Part of a small language model's weights: 18 layers, rotary positions.
MLP neurons of a small language model. Each row is named by its layer, matrix (gate and up: input weights) and neuron, and shows model dimensions 32-95. Each number is 50 + 10 x the weight over its row's rms, rounded and kept within 0 to 99. A neuron's up and down rows have the sign that makes its largest values positive.
After each neuron's rows is what it responds to, as a language model described it from the Wikipedia text at the highest values.

L10.gate302:46 57 48 47 52 39 42 49 44 65 34 29 41 61 40 55 56 60 46 63 54 53 32 63 37 45 37 44 64 50 43 52 45 37 60 64 44 42 38 43 61 63 45 46 59 50 49 48 39 47 40 69 41 55 41 50 54 47 64 33 63 65 59 53
L10.up302:40 66 40 44 69 40 45 37 44 46 54 43 42 48 41 53 66 77 51 46 30 66 63 73 56 53 43 52 56 48 52 60 44 60 47 56 37 55 41 52 42 66 62 54 63 45 72 51 60 48 43 51 41 47 44 59 38 37 51 52 49 53 49 62
Preposition "at" in adverbials

L14.gate96:41 43 52 58 46 62 49 60 35 36 42 31 31 57 63 57 45 52 58 55 58 65 62 27 69 46 45 60 28 41 57 45 58 58 53 61 39 56 44 37 54 54 32 54 69 51 52 48 49 50 58 52 46 42 56 57 47 39 74 52 42 42 67 47
L14.up96:42 51 61 41 57 54 44 41 61 32 45 60 52 58 45 64 47 68 39 56 55 41 57 50 61 50 50 52 54 69 57 61 73 48 62 55 48 46 45 67 35 43 53 23 58 55 49 46 62 51 52 54 55 55 45 43 55 56 59 33 34 50 59 61
Numeral starts in tables

L10.gate188:37 61 49 42 46 41 58 46 38 38 49 45 47 55 42 68 54 58 39 43 72 51 52 47 61 35 46 61 50 56 60 51 49 49 52 56 42 32 57 62 26 44 54 65 47 45 33 52 38 70 61 51 67 31 55 64 65 62 62 65 52 61 50 49
L10.up188:49 37 53 62 74 47 43 58 57 38 42 46 29 48 47 43 53 53 47 48 30 55 43 52 49 57 49 47 43 43 45 47 31 53 55 48 49 45 49 60 57 57 51 38 42 56 38 48 52 55 65 40 62 38 46 47 40 45 46 53 66 36 63 33
Table cell values

L4.gate130:37 73 46 48 63 46 46 72 66 55 62 44 51 53 61 52 54 64 55 52 58 72 59 50 58 61 52 61 51 52 65 45 73 47 57 51 43 72 45 46 46 36 54 45 49 54 48 41 62 46 60 55 39 27 53 37 58 50 46 40 39 36 31 55
L4.up130:51 48 51 40 56 49 43 54 47 59 50 55 35 61 46 52 65 47 39 62 39 51 53 37 61 62 54 47 66 46 50 53 57 57 64 56 56 61 51 55 65 34 50 44 54 55 61 46 47 54 45 65 51 37 52 64 62 52 67 46 44 40 58 56
Mishap and event nouns